{
  "vocab_size": 2048,
  "norm_eps": 1e-05,
  "optimizer": "muon_variant",
  "schedule": "wsd",
  "final_lr_fraction": 0.0
}
MLP neurons of a small language model. Each row is named by its layer, matrix (gate and up: input weights) and neuron, and shows model dimensions 256-383. Each number is 500 + 25 x the weight over its row's rms, rounded and kept within 0 to 999. Numbers have three digits each. A neuron's up and down rows have the sign that makes its largest values positive.
A block is one neuron, or neurons of one layer that tend to fire together. After each block is what it responds to, as a language model described it from the Wikipedia text at the highest values.

L2.gate11:499495482517511500535477498534508457492522482454512498465474501497516521504489541493501459506517486560518490435532577467549482536497510514512507479466470524496504472499519491443496484515526489494514447459522491513487485502526490512501510485502492498551525535487511516531549502478474435496462515508539486447536510461457494507511489482531488503484518494528509531466554520448507483481461
L2.up11:488489488525461459504500533484479482444453489536485529545503540499535504499487545473474553506484456487529460502488488502470451456506540504500460443514490484519507457487472506516510491436512507556524495465478512493439496519493497528487525518511511554511537487478512524486475522530467524481506518474511486503479492508500502487486509489516469503497490513501500505480508457492526459547487
L2.gate189:535548528516509499472492539476486512517519536519495430530495512492513468486549504475512501454458516490463513550448476483534484476488541496504535502503535526493455579476459458504503514494454513498502524471514496467459496496485490489497499480467504501488481528538494545507484504512491496475509517513465497516462504461475515502496523523487489463463488521498500525504491497458515524523511
L2.up189:522483508494507451502431529534535485506489485487485529523505514533493517501536445495471472515502542508512475518508495489522489501454513495492479543534520498488477528512539491494487527505509465501498442470445511536496526496538528483540494454507487466475525482525472481563479569470467506531487542480512495472508484521513543486489486556477502458493464528508484505487483554500515446491484
L2.gate210:485517465483446506491513467515461523507482465494525502476496512540471548471524494493470472458534489515486511450505520542523466503497476506452513527520517508504507488522539508487502554482520551460493515499511475474471489494499505488507514572482464501519511479485474489508497472536556481476485507505472492507535515477512472494434498477493490470462537471533460488458475490513462472513484
L2.up210:462486540493463494484471486476448522502534504535527515538514511484531482499525518481524569477452477511477538459478551520471483508477510470448556492483512489488455509475472535499515494480481540545491507502468493483458516479475465500491523525477505531528555496467538527491549492537517486481491487519464488542507496563485521473438483495485498526529529487485460520467510526460506475524523
L2.gate547:440496516475534529491512507522558506486507495503528529497485485512491465498509439477500518457478476442455527520472521484483491497494514511526545482503508445530504524471495508508522523488476503487476496481496480530504471548480498470492480508482492518528495527518501506528549455525476495512503459507516524515485512482497552493521502473445531540493514510562488459512525505456492485504553
L2.up547:502518495487488460482513531517504491513491445486511483482523484499459491516486517526515498443492463498488509495439526578495487469490479501517543512452521495518482522446454517517512473485547505500481483503510502490513459493515510517482497503529526517500520561507463526549464504489479451516525452520487491528467514473536450497476512508488550501501518528482501529495497513514466497512474
L2.gate639:525518498508472495478513478511486469463482493479502474520475524498492466495507532527503491468496463535509489494528527483513485489506500503483547509493503517510496544457503476499552515461506504462457539457492487474449477468537523507474549469525529511517517492526549489483519529535496494477466529535472495512518523479482512474509490467474458471444516552522511535520492526457497513461495
L2.up639:530483506527478474476508507463483487529500507469483490504500505511535459491539473517517482491514475546482538477519562482513485475498492470502526497493506533462501530528504495519506486518454490539481502473503512496466505531505506486493543496511534515511491501517501522494541524522522464523499517530490483494525496489485528514518487481521500488467527505508492523536469548473516501471485
L2.gate954:501509489519473456512542496498469520463497466454517495531549510496491499472516520517463504514464496528482498496488529501484498484508506508479538472461503488446552497501518504519536524513467486497490485478480510517453513476484499467500500477499506579507509562462493452509500498498486523547503476485521456523544473491468502519496480532522520526555499492513506468463457540522547478511492
L2.up954:505502492512502459487486506493487479476511509484512493499572485492535462502443547496468516515522443479514460517469510525516511511520537498491504531480491492484529479502495501501491487532479515506493490467490489458489537498520514461490522518482525520512478549492487478469520507503505539507497514500510502454512480537487503523503503506511473527499469508476490510522478523508477460517516
L2.gate1248:511468494450503513511476479498479493479498463477527475489461544511478538518539484472480507500498504477496522509531491514498488485457488495511516460538492518507477515465486498492489536527522510490515544505469477496447517511501477527534463517523541539496544493464496517505468490501465482496501502513458504481569501493508480487485478498499482509463493495488462451499521506465448499449488
L2.up1248:507485531470492483510485474473521499500479473480490502505459508551530458524502507494493485507484460517482481469460511538522463512498503499524516498505494507515483484483510500530471470512496509457482520513462456513486494500512487478561457492484485416474462547513521514541532500513512544509481493494500479502478513463506503499473499532460470444535562480547505476521491494489485505468517
L2.gate1524:507472466531489499524511526536497501533576529460503506473531538504500532506510509483510516466504484500458511517509501493452550484507507543504505534483511566533512514494495476535490513490470477503533451534498498468464498517481484515466530535538498543518492534479512471473500470520519502472504487495485506545506516528503512508514447512502503531505513491533489490521484501508484485505536
L2.up1524:507482513544457498495461485543493474514571502508466514496528515450469561471518507516502500462531470496505534506507484563503515524477513505484499513472495551543501517515500480504480536499472466521559449521525463453480537483491479514483512531486518487503472474513523498493467511503468497524517502499510479517509513516495521539478456519510519493485484523516483504514425487517480483484531
Personal first names. Word pieces and whole tokens that complete or form a person's given name, e.g. Le-e, Dan-iel, Man-uel, John, William, with occasional other word-internal pieces.

L4.gate28:470482471479464488500545507529502501505505511512482527543515529499520472516515477500510514523510509510478526555508506485475494464538471525486510516489528522474520521504498539509547522472465439493509472460503520515478515483479508476515518490479497515496465485513484519484478499536499519487506486485490519503504532441477505500509492456471447504493470533498493483511514514493525490488479
L4.up28:504536502505506508482486513557447508479484459486463520517497556507479467478512485518462496506511481490499519538467502470519525465484513504514506476501498528503527556503536499490525507522543514527512487487514501504500535475494503523508530477496493494494483465529516489476524501507525454452510490525431520535543482530525481501490470517508564470504517507470533520489512535482520522442510
L4.gate93:499519512486485524463505538490477487456480494486520526512492533477520469492494479467443486510518480497484544477461519471517506447528506505516510474511504542515454472504444475521511524511485493541511509512485486454481483529546525460523540507496454552484472464504491519510452517507520500484441500505487523507522495527470553479508479500495530469445500477506454502467468495482472516478494
L4.up93:494506523498472497500526488528533494497519490482474477461515532500507494508504486523472525486500518508496492505489483472513487544546507495529439483476558532470472514510490534554560564484494485510505501482526510506511490466500501477525513505504510578545501448530519515473517541487519517510458484493484522495516477510462489497547500493494530500471492486545479513517556506483465492466468
L4.gate607:530468515490503497538485510544523510545513488529542538503508495484503524540501497460536542499470518481507486472486550489531506493522480506466545491466466511503489514559534477517477510504470478480566511494478539508497468510508479499523517539450479503459481498493460513465493477534510466493500487512511505515498539512547484528535525494482533490504502504501410520551476447498479527462502
L4.up607:481478513507497512450481386478482541510491497546472572484506542462499494542493520505454510524497518468478469531465543501473499533456492538451460487471488488539461485484492524496512501498551488508492493495494469508493486531544523517485521472529536507485486491533495554462533470514488470517520507480523507507444497496539496484505516506489534469528510513474486542548529449470472492472498
L4.gate853:481501542499486472471507523528525510493534468526491539536489504478489479491472499532492475483543484515526518479495491500529527505484490478505490476499478486482524502485474476524540555534499513480466507517534533556450503502486529474522551502526514484505535503516517521491509477477484485512481456541460499518510482474490478531476492453481511487403486481493540512554517487474491544508464
L4.up853:531521510510469466490528472554470539494490527534494501534528508514521483494528524501499501544509501488505506490535524529527514522521544512493522517476490511496541481536488520513509519509486515500495548560514520515483494476497491509511540563504494521488496482539474524516498498506476482507532498489522464484507513487517504501524477456445501492501521463528485523525491504502472504507485
L4.gate885:486508518476513502509476504521490502497508514534459510507511469498535489480478508517481445488512530485500551502530571442511516474523523512520480487519489504511455466511505509512543521532454484490456515520500521470489494513530531461479566529496512506500523446516488465508547539500522530494502478494487485507526514503459513535521454441504499496477476510488497507476498557473522482496502
L4.up885:530500524459477468482502475520488492505492481536492492509486511486498465519462508538475469527497488496467519494504507501525548513496509503530518501512482496502476494517478451515535538481495486479491531494513525471443490541486558488503526525504502497504529454507483495478510544485522558528509480519441488505533560537491519516518472480494491509499499497534501486553500502479497520500536
L4.gate954:523506476458502493531497544562479494521461486519475520483504471515513442526480512526473487501529550481490509533507500475515512518484515501497485512483483514534494486449501474531553539502479516487482505458499522512488530511499487481560565510522504488487489517519483514512484486524492480531464491512511510508514506495483543496494475464438565482501507514499475493544472533497480490497511
L4.up954:496501482469475499519540509524508517497553502510508501470520516473522479484469527468453481507553482483452522525516497503501520539489479483501496501491493506478475483517510493494520547511475502486485513492482543526499501472521512463502520528538488501524532496535501468485467485508495485535504492499474514477485487473514547540478461485498499485442475543499487499507476494471509481474530
L4.gate975:516442473520440542446529496463509505526478511489477476570538495477488501536495498489495508529520484488467554461475474532504513523504517490494525491495502516527514523552457477501532498495458517500506496473482540467518499508540526493466573554506493516521493491500498543484506528481524449487466482535488485491470470519510526531521487489523480458464516468488456502518485535465514507501512
L4.up975:483447478464500528530500492504482489520491502481484492542546517457508502495528465542488480478543481498474478468485475506491475502499505509476504488511549555533508503496538504496517544514510490512517516533502512471518497520522493490494516525513515544503503463511534525474480502523486459518501548521501494494480522488474487538509510499461527494457517504490492485455486528502501491517474
L4.gate1258:502488502531494517505457521506498468505514518488474484471502516471529536512504465524527495478441515479517501489489447493480488469508470541497514506482518517499497533536507465500535523475503529462505515513470506514503512472513514495469500500526509537502484477502500540555484506524482501454534454525480536516484517484529532503514528496472516514510503488508492498519509501499486507486489
L4.up1258:571513558511505495490496504559478511504474528497474538438571492442484518460539492499525506440497520502476491497506509479504511507517492529487464503503505518469532496519481514492493491474489465475541482483503446517498524498502493517495476455558445458473472487523466471477485539532480508490497476498496448531481475507537521467537485470502467527475498524471494493520506491508480497511505
First-name final pieces. Last word-piece completing a given name split into fragments, usually right before a surname, such as Pegg-y, Ern-est, Cecil-ia.

L5.gate609:471486490483484496508502547488463515464492477525496494473475493512472503510480491503476486487501556521513524515503491504501463527514504460521550528504503487525514515512514530524542545460465522495487497487476519504481505490543491453516554507490479496509537480531513516477472507508503491494534490492480508502474503477465528514489495490467500449482476526483463485542483544449520499496480
L5.up609:486491533500491483514504509485520535477488465519492532499502479519469460516469530494473518501499495476512496535525433504512521509441505503477521478506499498530447523533532449511492544502520505528458461510515518507492482548568527460546524484510494515500493448493507494527515485523524492496547459495462540520516472517531535482512475456519489476485504515526492530502508528430512464497485
Final piece of first names. Final word-piece closing a person's first name, just before the surname, in lists and prose: Tatsuy-a, Stanisł-aw, Luig-i, Dan-iel.

L4.gate137:530479449485472480523506509478465502516482477543523473540503489521485512505484482473570466497491503467510489499520517533535456484515551522473499493484513520527473470514512529462483507467491489516453492452484503473581519476456512491495506520507491485527471473502502482508518471511506458519523493461500496480475517504548523513536532497492487509462502471530509471529498486485478455519489
L4.up137:511494483506499465530488535508464495489521504490495526496499503489513530464500456534486476480505510489506487492480523517519506539510506477511481518472553492503509524482490519481566473464464576472493496510518523494501482478449482503491503467536471525482447507458486496507457496502501460470476473460482511503513498541465477556543523496512514459499512540510488513505501491521509489504533
L4.gate220:471484516472474486499464510499555499492512525508521523477469514494470495506519535491526502446471496516479496524489492448477484480423480529490486478492484513503468505461498451468509518520465471558530523481517478519520495444530493470438524526470519521522535465485524564546527529542514493488516526501527458550515512474539486501486505488534485547463490510492476484479470474495488512523514
L4.up220:503527520496548482465524526484504508501490530496531549483522510480489529477428504518500527487495447515505520485513513519521502428498533501495435506491488505484509439486491509550452516495516444489535463473493478472481476502535494455523492494525540512489458457499489487473509495484502496480526521486516511518535499482467494479550527520477459523494499501502478479509487468495519443495512
L4.gate527:497484470515559470515507484503528544475515524511523555540458492490500505487511517488497459515509528544496505484475490496506525524509480511494489525466503498496545483526506528472523531479468481486525523489514495511484481516547542461521502520501467542537518477487500519466514475522517511549493516504540536510477547504502518561464475471515460522509483470519480489523458491509472484473505
L4.up527:464509517470516497448527498486498500501509544541498497494480475478515528507457485477465474482515467542514492464502494477504509440518476498487466529541485516524487494507517518483488466501540496483489471487474496508531499481486466511538486493507492527477472517480503457516481553508480562533505485417524536477516495512464550451491509508427525529480469492459516528491479522486478527467494
L4.gate623:510495527516523533511464506515512515521449499499494494531472517476480527499511518459469494485515506511494535503514454510515503474510498504529471486550487492534515506480506479547473477485505470514503480468486497484516501461504491494494505537474487432490541498506475527501514513537487481506483513465514513498483499549502471562454491520477522519492470524550469526538520500475487509489529
L4.up623:495511529535479534470489491522507495473450515479526469552494470528438545476470486521533493511502473503512500493495514500522523490464448527535484493514536485525488504478514561551512522478490527536501575481516528481509469479515507516484480507492504499488519476472512467519516450455536498472496475455511544495561515491512502486462478507456532479507490489536467466501473499455511514514475
L4.gate877:489485465522472518479485473538516505533513483502443453529545537480492543539501436484474527511521510465498496503515488441473530480517520473513477527572523519514518481520504498511507538512482479492512553505491515494580481471534486479513476490505488549489439485530471474496495464507493474526577476499509502521502485539505519547519493478483521519510467502480539528442465485475512549523489
L4.up877:522508530493487494460478476487504506478547548502510519472524479532521483501520491571466528485466493523520523523487484524498482540514509480522467509490520469482520470516488517482499488490450529503571432502505476494526502510496474505472462514514515483520513567479523507507495518516514548502494475534531487514544523535483484487486488511498500509513541498502537544507460514513545512529531
L4.gate1156:514480462505476471479498514545497467503524526511508479496489495532510488494499471569468492509497495539535485444540517544512463519517548559530460505483512481487518429518469512492456514444525495485452514491474470458491473481536530434564519510475502502518516518509477492510472514518515477487500517480510504519524496480507506526480493506494494535539491472442470485524514535479488484482498
L4.up1156:514436471503481478516481520502548477498500505514532481451493494495490482536500443530505506572488499451531506469509534501546493552482516485501511483517490514503514532486484480470519501479467503503509437511481536487498511496512479500503508481506471481492459493461502485512475477511515490501517523479544454482485463518491507495519468522520484475537505510486492520502523530522530509499519
L4.gate1225:497467503520498444492523497475526511495519514539515492517516501479522506536509527484536486479525488530465535498542513478495501504469484460492541546502476452524461439508470443517539511442505516493534508475467525490504524482486485504518500521500463499527509504476542464477513455528463534523520499491494495496474478472535456510554497507462514530495514551485466497518497506478479519495498
L4.up1225:503508503521538514522551509499457510491481508492529523495486526520538497489508436515502494532521482516547527486500510501507489502481501506497487570501520479512551505506454529510508506523481482532504492505492507509483473520535428457519497501544533451484485536523529480501490469508478504481510508479503528494481527517517501488526532520502491461493522454478507513500496512521481464495476
L4.gate1467:492484522463495525516509486556522512468478469493497515518472526507534546497515468488490514537513499506553514515513532521470472492504479522494509528505483496498511499525490523503526467483497522504481504471502533487519497573514517545495486498525519521473502496522477495534557446532459495490467476485561503485455532494515478523465512489502489513485485532486523458501480549469536540457530
L4.up1467:498502503538469494537503526505501509505435522522455545462486515481520507526475488509480496470494464478523482522516470531483534540490555469544489516518505505494557519535521514495539509461494483477471484462535444489530505481509515517489548500517491517564508525481476490506514497520501487524486486504513463473519455527523504515509485457480463496481420473503522498493492516493476512530519
Mid-word fragment predicting suffix. Middle word-piece fragments of longer words, before the ending, e.g. subse-qu-ent, man-ag-er, strate-g-ic, c-urr-ently; strongest on qu in subsequent(ly).

L2.gate25:527468475491497478485467486464467483496535494509490478494506494492523518502449527511484463456515463519481472485488523466523468520516524523469462466498513549502505557552486526504474497547476549534510494475495480486501465477526512487508483522488506490481517490484524474476505502495496491478508538463525509497510547491506506509479498497518501534498499550494538488503474478490437474461504
L2.up25:511477508515515500477509488456503549505466501586511507479500517486505478524536488514468488488520486476510536527515518451499487489478508531473511481543484500529532467502495536486506532516524516449486493463488512546505490484514481493497518514473537501483556517488472496483514517525524465551505488519481539470486530528450493508546489514546479530519498509502512491495488470514494505459513
L2.gate30:499460511449520517472515485475511528480519510514506524506547520439500520546479470533470473519505485493519468508481481514486526526483484504482489534472488523504524493494509496482549494495471499470458461500500542448514471506517495454524504545467506529529483500492506460457508501493456507551485508478464445544496491519516509495512531503491517549480483479487512489493493488491478460527500
L2.up30:483458482469543501515509504474495515434467495533528508487552489498534511505569513549513491499518487471494489560457471521483505516464486489502486502527486492487469521486460506513543503521514488499477481493472515511501512471538478501512513480555485524498504515522543516501452534487519504532480510496510507516479494441515482481521571523522516538470485470481506505482477506471555494497487
L2.gate472:486518458492526506521558498485481552526501485490509506495519496542457500489560523491497458485500531468515509517500470521541512524496509466482519438497527491542459476511486467532520524484505520519487503473478477527503476490474492476499484511465474508497487497508463482542459467511478470507472517501475525472475522481470521507476510479507522502491477443484503489504505504482479527543540
L2.up472:534481521517455488539480480520515418452465485527535536522522514455510493519486490517481506493478482491518448522453530496463540492469505504480528526488486479497504517481457499487503503487536501511510422513502513489492506537534511546500504538511480516460519492490505486521530490532513520491483495492568514496526489518469503472484544529482476530513484517510498479513474514461505495467486
L2.gate559:489460506542493507515497486481484473487486483497546515497503514530529477508531466522485495516532481480497513527503523509489507522507484462495493509501509503463491515543524484495501516448530472470492442463507524493521432506502534529526462513514462532546498494509487489526517493459483534484494479505491506512516474506502463531486515492496525517539474529531504478471526505548476517509490
L2.up559:464499503498505441502483525502554495455501476473543513495525504560507506453508481517496525462507528487509511486546483504505515502523511512507488494516470463499487550501518503504526506546523471522526519487508527488507506488514528512522460482484503546471498476482507472514483470486530526495464492482517530502561502490484486512492530531496487444539551481504477489549454534470482520460471
L2.gate1356:509463477576510516527516478498463527520488467449485524501480497479518495505512485519499492478502506497484447482481502498521522513537537505501490490526511529475493506484485498528509526473473510504515481529519481527463504541493518493506527515467455495550477502547502443505515502512470515487491514498486484511520527505484465487506495499506496469445443460484518538525419531498507518507502
L2.up1356:436560508499543498519495496501508512506495520527507493466475471510498493486523499499525476487503513480436486519457439464476480496490480498513550529519551519514494495491503525486508471494513518509486501478508515480501539496508479465504517536480490576448510465501484467513500498501463528474492510520497558500475457537497477518451497491498477521543487504497481497519502516499499508464483
L2.gate1484:492505498527491464501469487499503475507519554497511504474542531539501533507505491493510493478472462561481479496471472533511501560501488464495529477528507520506484498496536530479528485524483468530546488518446502474503511498466497506502487538451471538490534490535488471489533499496472527514512482482503585495538489519499513495495484505454532504490504481472505510503469490509508536506509
L2.up1484:457468494520479519518546503505526521465479524475512512470484522522501505548494463506501508517511486450463427506460490521458505500493495488512535517506502493488507475491502474531516504464509512492483472449477491541491515478510535500538526520458489447481516554515461442504489527522505542533513535488518486503521506536506502488517493453508517489487481495508456531491502521521490523509474
L2.gate1513:527463489492496517473526495471548481498486485523514532492487508495481476516521490462480491424565553545512503462465531491555513511520512484486519510483471469495477528497450482462522452522462473475526524479510489492535504465544533524497461478477511492538495512513486523508494514463531498510498516496520535497527476506503516542482509474488514527491555472521525525497524456480493480519520
L2.up1513:541480514513548504517527533489485496464525484501526535505454465473478485490542463520461500460480458477521542530467517503468450457498501474515500500500499507452502510507488529465531592481515495459551534500486496506545493475554489493524493525469513511480500488503478503496499504505510512499494541502503494533488493488499457495488500516491501549545491549512507511493526505539474488553479
L2.gate1531:446519496482502472487481520502509517532515479506483515521507548468531505482501497487518478548483445488496523472462483490464484462494491509435467514479482478528488518479506496507521502510468521479492507458564479491509442564473538537516486496451525494497493499540492484517518521503511487482483509473478471461515488486505471500482477507427511491519505490504528486506501486505478554511486
L2.up1531:475511510484527520461523534484498528463492511525488486527502494510498528508517477504525501513528550459514504526464524493468523481495529489517453506467459530512483509516512508506551513481520518501495512506475477509520505499473514469509495456552477535531494486489490491534482530479500542462538554454485473470501523535504442507485513473434490499452520461489530504537508530514524475513477
Mid-word qu fragment. The qu piece inside words such as acquired, acquitted, squadron and subsequently, plus other mid-word fragments like ubl in Republican.

L4.gate43:495469539490500475542563528538519483541513484524484504504433492503499517491498505504476506497490483527508459470498518520468518504536467496501518483532510506519539484527499486495485512503492503523521481493471455527534483467517492543550480468497506503518516517504456513551539538527491516515475516481486544547461524540541469554515449446503466556464521477478517504490461483483471498499471
L4.up43:455494473536479466473491490508471511499508479496463487551511466511509544460506481509496497481482473490534458460483459470472474486494555510489512504511505500530467520505497500500495543444447465504520514509445531518524456507517497455521483484517550501507518470503490502484538426495535485485513518476469555474520515544515479533493436494537485501493498497486497505543494532463502483498503
L4.gate144:521500510501498512508492515529508516504490479451544496488503487479557472546515526490466543529495484536455478493547488526504500494505529545527510526508478475541516476505552486496507505527471463468510499543520515532510526488487499486517489468472474480516486494500472498483492509499523499525509519504494535512509482487532526488466506476502499514526475480507457493444496510523494495503519
L4.up144:513508497507455465507485485501535498470471486462547509465435532524500527512504462494502481493469504476480496496459483491461469500489527517483492532493504554489518485453509491525508537497523486483508492476472487486461532471470538509492474490483527516497524508485529507506524515527500470513494505509507474515520455526563519550516471494529448498453507473496495497491495523490454520531505
L4.gate321:448481501502494516494518499534486526500462436496475499485484485499457460514524479472473460494515495459510533457480522517524477496508511488471490508480503447505547498454459455501491477479484491531469496529498489513564533491459470529480520489486491530495466502506436485500527500443457531467506504495516526516514445488503491536509536459513467477500482488466508539495490501495464518544471
L4.up321:517529515525490491524470508509498508475461477505532500502465539499493527479500524553521485476515452505488485449496427463464507474522492513509542458491484518515520498503504491502440467477528511486487519495415490459507474509508488494534518500517483516474492508493490478481511530483482489523493459471497526501493500542544471475556488485503480515492503470507494510524513506481512479506480
L4.gate486:480473515519536528529502515494513558526423478521492504492458483527488494495523480481529496473477462491526502502514509525476494497482458475476487466532448496487497504526494464466495481502469471499507486524508506473523439532505517483471497460497493492449562454465485445490532491479476524512473542489486518553494437508538485523454542495511507489481541489496497478489521496526516536537532
L4.up486:484540513476502484488529455489509479515463480512453520499503509494468517544518509503523463479496456520511466454525485564492532495515488532518477530490499494470495460470506469532498511465459469538497462498487515523499467455530503432447481507470464494517473536517501513509517491495502528446536495539518502444486523539517518549535499541474499550528508524515505528495476502479504479512528
L4.gate660:580453418506519488491444569503504526515512492494499510516500482515522503519537503497509511490523505499521480516476470508521485488535509514454518500483487482477496498480491509488507528447519514498504509542517501495494488506483525484481535457496496482466507503457501498540572481448493461520522555476504502529513450491518493539501519496555447537504504465493537513478508507497459513486482
L4.up660:470495541515513525484539491491511508490470495534494510508518517514508520541549492500487480486473491503491472479505447520511500557490480505506473496535487533506477484523542463527472471555473475504498544450544482497469516531508478491515468472473451495495507466484480521521530496499422534510530505544533512460493464451476498520494434492496454490513498482461524490527466511496530537518489
L4.gate1061:515465502522493489524484443527504532496498485450514501495502517500482520520504507473486522502514512530493495528456495543489537538451483518494514469549513496532502508502455490516485530507452472494519536513483478502480518461534539515530472521512489504534447475489487487496484458461520498442499453534506507525494483501522487552504493457485477514500488519495455499490551491477546519507483
L4.up1061:508503542494507497496517552490511493528498573529498502477518514490481489529521498530513528504468531477552501464492492463521539478512475509521521480512454517507531487458514508481475517495492540505494477488468495500471488512488532476515453485457516542462545495514459471502478518460495499523493492447518499554544498497471543485502504463506506511515481494494482513457508477500512503486526
L4.gate1213:524516473548497439480525511506482498480526494508494476478518528506497530506565433503475499481492486485494489479490501501523475499505518510514534477496515496508508480520516516440479537484518509529489495512490482516469502476461493465491530521477497474504525493494497454521520489507496470490499509490497472513474531477475466496537495483504462546510528531475520480495539474524488505450470
L4.up1213:502479483487481511526494494561452500464516511514516513519496494530476489520471464529504508499451545504537508498453506513555482494463491496508519496517498498489537461509507503498527485474513491493544518460514469499465492501467501522509508489473542490521488536508507487504497457503504462484547482496505523509501438538470492491491511543455530510519472457474520492482513485482512470524489
L4.gate1430:529512475535497526490517485474523480525503485480493532504513510508477431541520478476489485521466510550474505510498521468514498518493516497532547481472497489484544470503526534506474461530445535474498510521526502526512471515482493548465477497545527505510538478503504477479510527493522533506531507509526529503503515533493518525498491538467461515533490496480487487454539492521504490519506
L4.up1430:521541481475528496496482465505497468525469480501510562499500498532517529521516517523467526514529483532542526495526459492518521524500505477509496521509483520524485480520474497520447462464454490521510502514469515505529439462523472527516481475460514502500458500522449501487522479489497491468481491472536545523509564505517540483509471497516487531526476481505502519512501536474476515512485
Clause-introducing "that". Complementizer "that" opening a full clause after verbs of saying or result, as in argued that, noted that, so that; also sentence-initial "This", plus "if" and "to".

L5.gate911:496478502516482580539532515476545476508520502485483492546487465522493529489488502539486521532505518500491542519502464510512546556497519489520458470551489537555496503501506517525512501548535519484543503529529475533500502474538477501510500504510493527514466533480472513526519458461454461492488497495479535514527489516514487489495474490511502548434503541468445528495542501497533543504529
L5.up911:486493514522494487513490507474490519511499509506505526480477474513486501534479519493509453530555513487469529491508465523520507551515490533530466487509517471512470445499487527477466493508505514533489529508477506513525525487542513467506509512504485562521456497520517440476482513494475493519479466469513492521486505522514489522480534543489545510483519540503536490442499496503515542487516
Mid-word fragments. Short interior word pieces splitting a longer word, before its suffix, e.g. affl-u-ent, effic-i-ency, constit-u-ency, Ad-min-istration; sometimes line-initial A.